MLP neurons of a small language model. Each row is named by its layer, matrix (up: input weights) and neuron, and shows model dimensions 176-271. Each number is 128 + 32 x the weight over its row's rms, rounded and kept within 0 to 255. Numbers have three digits each.
After each neuron's rows, "fires on" lists the tokens most often at its 100 highest values on Wikipedia text that the model never trained on.

L4.up666:112162163148181170145076120134162102111151112106102144185171165114197127075154107125127132108120098113175152094142133160173151114127026110133067112122121185138155130148121125105116099088139115062175102099096126195129166120127177168091162133129138106111133143137122108134156135167152086059
fires on: "as", "os", "res", "us", "o", "al"

L11.up753:152122158138106145115133130079141139141120136134135130053075147134114121054125129099154116082105138107132083141074132092152116129114074153167133160187104140136114058111137148131124170189138146183101138102129097140116130083145136105150100044192110116096131183207132129122143172162136108122
fires on: ",", " |", "-"

L4.up321:143132059137161091106158106098122061132066152128128087112167172125202135162162129123128071169162075111132104168071129122126139159120172117114133154080106172211158132138116120141125145118143141181117135105157047119101156159106100086153117170143174122189132122163116145120111090189068137136
fires on: "er", "ter", "n", "orn", "oun", "p"

L3.up9:170118105130150140148127098117183116106127101149142064139114101115136147100175097146129116146165163170126144147116235077123106119173121194130150112093147101120128083082079168152169156125152222116128159080123144159098142139151161110125147144160158165161148104161121159131144177180129149128
fires on: "ra", "se", "ter", "m", "man"

L11.up603:139079135085111085090141101144102112136130115087139182118142124116131080158111109108132159111148147175103110100129113076145117121159119147222092159203103171155150127107122085099122147168146132166095118102117115143133160125127121118151125172161131080121125171107145153130183129170093168103
fires on: ",", " | ", "s", "a"

L3.up859:022108125131121131119170173079148142144172079170135086113119122113128148157133140178138104154120139086160113111124098165164131085125124095099110082056114210117190088143090152124109123156152113097116121136160162193097104085118172196145178121078152155135124169160113158153161143150163164160
fires on: " of", "um", "ut", " in", "ch", " month"

L3.up774:154108186116144161105172171146171060170097124144137135105108117102165183067152130171141092152127093128157146125140211208093120106163127080143100125138077154130123184128107143110091161140152126080169115133073113122133137130103087144155084154150112105116127074118144121170152036142109132083
fires on: " I", "43", "3", "ag", "44", "42"

L3.up452:104133093124156145126132095080097113163102122082084128085133197103148159114119121093136167160170135098178082191181077168078102121118097120133093107110118136157151077116132132146114169151134098166121085150120089132080122126111078128123170111153109112107120105142118070159193095122108120130
fires on: " Rev", " Arch", " med", " Med"

L4.up846:133132192136116137112200055165135130134077130113187149106113118186183089075170135062124121146153176136186124156108094165140159093060078108159119130110071196198164098119071202129185146111077064106138057095117097119095120159188118126131125124115193114137110085156118092189092161109172102148
fires on: " |", " | ", " | G"

L8.up1062:134112177141108137143205073128157138105087151121133160110114163136149099068166176032148143102111137179100079124111152146119152144108083146175096161114068167087143116105119097119101212123114147119145152115122101131133120098156168151117059088177165111141126111138157118167075176109097132131
fires on: ",", " |", " sc"

L4.up1217:083133156142159126153162163090096080147133183114153111135100133159125123198127062122143111123109112111168172127128158183106087108117113101194133138108155062145123155190129154186138156098141155207143106084085107153050107121166095135120173121101165090134136118160177087129158135141178119100
fires on: " of", " of the", " |", "ur", " charac", " real"

L7.up878:113116117078145146173121134141112128069113098119147097106157121119104129150191103144172135104151091100158131178054119148081104108181092118125160085150144125190181169082117111081163170088138088170124128128153106122106157192080140100168137100158182190168128113128134125162153106104141184113
fires on: "ative", "ist", "ical", "ious", "ate", "ic"

L9.up309:160124099164154115163111117102079120126118156161100164063142158177170142107098120163118159115135124154211108124068088135170158090124059122171087105104155114174138111147132183125144131107105182176098150053120187197148094128161145124151131082139052126122085109067111071129118146156112184128
fires on: " Le", "e", " be", "ar"

L7.up155:058118147181173204137182157112113107072160066162086096114080111108118221076051178132117102140084149128137132093139123136084050066084131087113086160134112131113152083161124189149130142126092156139135143183107132132106138146134105158095144103159167141081128193146066116167121167169114136144
fires on: " W", "ew", "w", " w", "her", "ood"

L8.up604:074035105111113127120145156112110103106118119065162088103114167085180137123120068196128119065108154128074117144112104080039154143167117103083171121130102121118171137148097144151067089076175144101163134121205144178078085121193102096078157124149167143132143155145145167135160160131117141112
fires on: "y", " con", "re", "ar", " pro", " dou"

L9.up414:139060123175175118211125238092078126122159136102149110093127121158122118087097137096173127116126171149150091127169105147158157112061082167122114202123131111147158180075130118151146154100192124163127091094108134165133155131076148101184141105164062142126081124105142094137135119158145091136
fires on: " Le", " ne", "e", " Pe", " we", " pe"

L9.up397:107122193126161164153120154089124159148139144101137091145099102128113157072102147055155104111145083152088126128101059151114125179113193168148169150105076133060183176100074146154137121189133114111140167090104121097136106155109131098075071127152151095130142127137156084121096143140172093144
fires on: " d", " att", "b", "g", "ton"

L3.up1193:133129162107112132197125110062211123141115096123107136117068123131122108155087176102145131086132152159103060126113164096181118146181142133110146170141100107153113144077149131105127111110109126120147087158077171149101115188158099088142123117092188124130112117116161140143136088119137151106
fires on: "est", "ence", "ect", "ict", "vent", "ision"

L4.up997:130157160166091092124151080187092078158152151096069074113099138110109027126139163134170152138117146135163127130112151146148119101158163146101088124150089151151116140133129138160058121174154192139138112129129127193138101121108157136121064105141152171170126120179109134148180108172144163155
fires on: "j", " J", " Court", " of", "al"

L7.up810:141057132092177103060162090114087137088209110178107110093136109156115164123093118097195151124096129114122168138120101124089142143117166155096062081150127136109100173122140107101128144185098129076102111142124091151156082151123084203168206182097092084150143092160206118171113152172154146113
fires on: "en", " C", "1", "2", "er"

L8.up101:138135100148081087088132170139135098098140121076162099162169118025146135119169084128124136086088085096111160221165109139096184150083144141142108129186042116222133147090162112076099118160096132162051116199101126130100109126121101080152092129143133084079121135184141122141152139090127137131
fires on: "l", " Con", " Al", "ly", " sub", " Am"

L3.up699:103157086079135167145140088099160098135161149135068146132162148136105155116163115162117108200129116186173106081104188158168180169162122137119158085115116136136131100150141100183125153169102156071111129065085147108108156122181153151152056112087111166173148145164145130171170059116159144091
fires on: "–", ".", " | G", "ost", "&"

L3.up1225:132109162092150142173127112148089099085133115167126144111161089070134167120043118101088148140176192180199189102200097123160129109108158119161092092094141119128123073133162085112116119157163126108161096136118167146167131089191150151173149129130078123129153149134164138061133138167118172138
fires on: "end", " found", "ast", "aint"

L8.up979:179141159102093140155109168066119126187113164168091149055116196166118106064078131138149166052131098162130117093065137158136133088140120108154137080189053112171177085123097039141136143134129184123116104118118130130105182098139107050160151129178149128126137134144170104106132177145108132115
fires on: " |", ",", "-", " l", "re"

L7.up603:156105162140152211088109106069122119122157123119125121136123126143111148158169114118147105106086149164095157093118090144125112087106127164127086083138132169131138171105201154141168157113150110116104156134108079074151112062112138123177165107140096095083101144187125091085140205167128120163
fires on: " his", "2", " T", " A", "1"

L4.up954:133128164107178124068163118174163062151095178040149066078147127128166141111145073136135125124184201176158083192105151143118119079092133111144109144068128121134129141154097146153107145045155100090144096172104105169060135171180151162133077152118132128116162203094128158161118126081142077090
fires on: " |", " |  | ", " |  |", " |  |  |  |", " | P", " |  |  |"

L11.up1094:129164114115109165171079134163085115106163110157072077139136130077150139124117115202139152144132099142163156119107133114125140111132137070115140200075109114126136118186092138148158181136062151105128136114125133090137141118092099090139108157087144092142143120114125125156123109108179107162
fires on: " c", " K", " at the", " L", " de", "N"

L3.up573:149123137128135130160176073102091115161165139136118142148080175046170092126097179128116142144131162103126136114080120189158152151139134119104144103078118162130106100154126094159070102124105121157117104056138157114195149177190120118111143100138101112082165128171100153186121113099085156102
fires on: " out", " Off", " up", "-in", " Out", " down"

L3.up592:144138168127174108229088145112133111134067148115124150106117162116159119085130166135103208094136103099122101185104159184148184084108143089089153134113135137147118116077161152145123149114160074210177084186182105109110067116133115161082074136145131078164172166121194174213154137139126109146
fires on: " along", "ip", " appro", "ont", "all", "let"

L7.up1206:131157104163130131189192143079157113163155128138086205160127139141130181127129107058103116096089035091113163129176103118136122056150109142155109150138125161164152100122114073078127124151131142099164098156180111098136139089151156149078083131162148120102117140149134171153162156137130115104
fires on: "ik", "us", "o", "ab", "is"

L9.up89:072109184116100052129140177113141190142142162119068154066157118116135125065159155145120166107084168148124151146145062169147156160141082116111122144177154103146177135106125138110131171133087144139108089132123132144115154113145119143124154165134121128118158111165090106150160136182166164129
fires on: ";", ":", " –", ",", "or", "),"

L9.up1248:145123149099108143111146121100133183141048109151120157079136180141144156123143097121187152137099166118139096146126139109148114159108072044119086133163095161162075084122121124168137175175077163145149114112126108150100140120174125158122110054126085082128140175165114127092091138129168159086
fires on: " |", " e"

L8.up994:060174120116142130168133150135122121090162066138116111097141154109131153168095108093107165145074123159184178155134042115117157100121099135112151139112151165106102067099117142100166146216114093167171109137142145188130116162144166108169136101159158129091118161161111167137106137194081124103
fires on: "w", " m", " w", "he", "at"

L8.up792:140124105143170194143125150113167169112106157153108135123158144107133088140142134104121146099109130128124147136065139172147139159105128183129117137135118130153147073106078166139157180180127146160185109124211079166135206141152129090125131147148158117189106143131109080108173113104115095138
fires on: "6", "7", "et"

L3.up74:084209049130158085129098143167087170088098126096140137078100152113161105154086087132153132105132103092098153143122163160093174125073159104145145150107132085120138150150112158112111202151136105149163086161063158123226113121128118113134137176137122130162116075153109115126167140122063165146
fires on: " up", "ak", "op"

L11.up519:104109126178110165114115178104108072204137126075083149120127168064087126107050155114145144079187154141128063131125157042149113074109110180091171152070163154122144156037183105126132110102129198146116121111123123119145119101093123184087062109138100094137131113141124063142103069105207131118
fires on: " P", ", P"

L9.up1009:057126065154186120122157138157094108180074100125118111030137142058068096156087136124147197033097112168134140126116095117166132131092130168124160101092113136117184113132138145148148089155103107115125118103123113064059175089135114142152130126130108162133130093133088168175052066147190168119
fires on: " P", "ene", " p", ", P", "p", " G"

L8.up538:152144120132184083090154149125100096158135071085100124159175102090093169158141124117186101141069162169070136145068118136153118124092117119110077053188132136192155162106129092045092129078109162175108099106095105151128154147146138101097096158105159131088072112101171133139159140194114118112
fires on: "es", "ing", "s", "ation", "a"

L4.up458:065108107147108146157111111113135121114086147161143086160127124180106116149124137193154157080134084113115150081105133096192113086168147159133129102141102073146118096090109157159136061107179148177119080140064137097121101140120173130194112171158143085120109127092098099102115146104156150120
fires on: "enc", "ass", "g", "2", "00", "ou"

L11.up101:113127101128089076142135089102129124083079154121084113068159162142090105106130167109131140094137113133097126198148110173178117072115146080141060180090153124137154147166051095190152132052141139088087083054120191114115131120149151125114137132194108115115170150173090111139136089107170156079
fires on: " medal", "f", " inter", " cont", " Cont", "=="

L3.up1192:162199112125113101111153107120091081079183137102167147119124095091172148118155027114122125121129080135177095096085178157180084059176110097111086184198078106123200106156089166098140150172178166119146105078122093126145162096084107077152111160135142141126093092128163148137117186160111116158
fires on: "ion", "ri", "en", "i", "is", "ter"

L9.up1024:151085170128180113157112089100152162172160160161204099171188131101145132121127113143123123102093111136093110119097087139114127155111147141112082112184110110152056097152075137115162149200159110101185120139171141177178130091165147096132139091175041132168150151084170090085101081134148133128
fires on: "ly", "omet", " met", "et", "and", "c"

L4.up664:156170168118160183097061175071188159119125156109097092105131104147100109136122112158175176116143086143175098154132175132139152143098146132106129114102114195100108092159123133128129161116125215123214123064154039143080137120122063189118149110103151161157131128117097168119136123114110187089
fires on: "as", "os", "az", "6", "esc", "'"

L7.up926:168107156141117127153140107146149160142134111117171114149089149126137127141198129143146133075143146073090102072091085071093052146104196153123078091170140162132147143136072191094152102148104187164143114124095137128193124160106138128117121110119084124173112172127111164099102142109129126184
fires on: "us", "ur", "or", "n", "ar", "oc"

L8.up1074:098185191096135094139105164140086132093166087125070143122126068088153094156115070128118099132143114073120162127179138129183093129120191073128101146099087100114158099134136173164094143142163087138130175158142116154129136136138141124174111172135158107126091140148146076165104111104173134165
fires on: "D", " K", "- D", " L", ", K", "St"

L8.up1278:129051152141153143190124126154153102112117133129132133124135133162167165075135147173162152095116110141116132178129198137124092168167082125129150087152131099075145159147135077088087076096130161099159126184131092159075120166110097141171153093085161061133137169168170108134120136122176124127
fires on: "l", " ro", "re", " pl", "ed", " pro"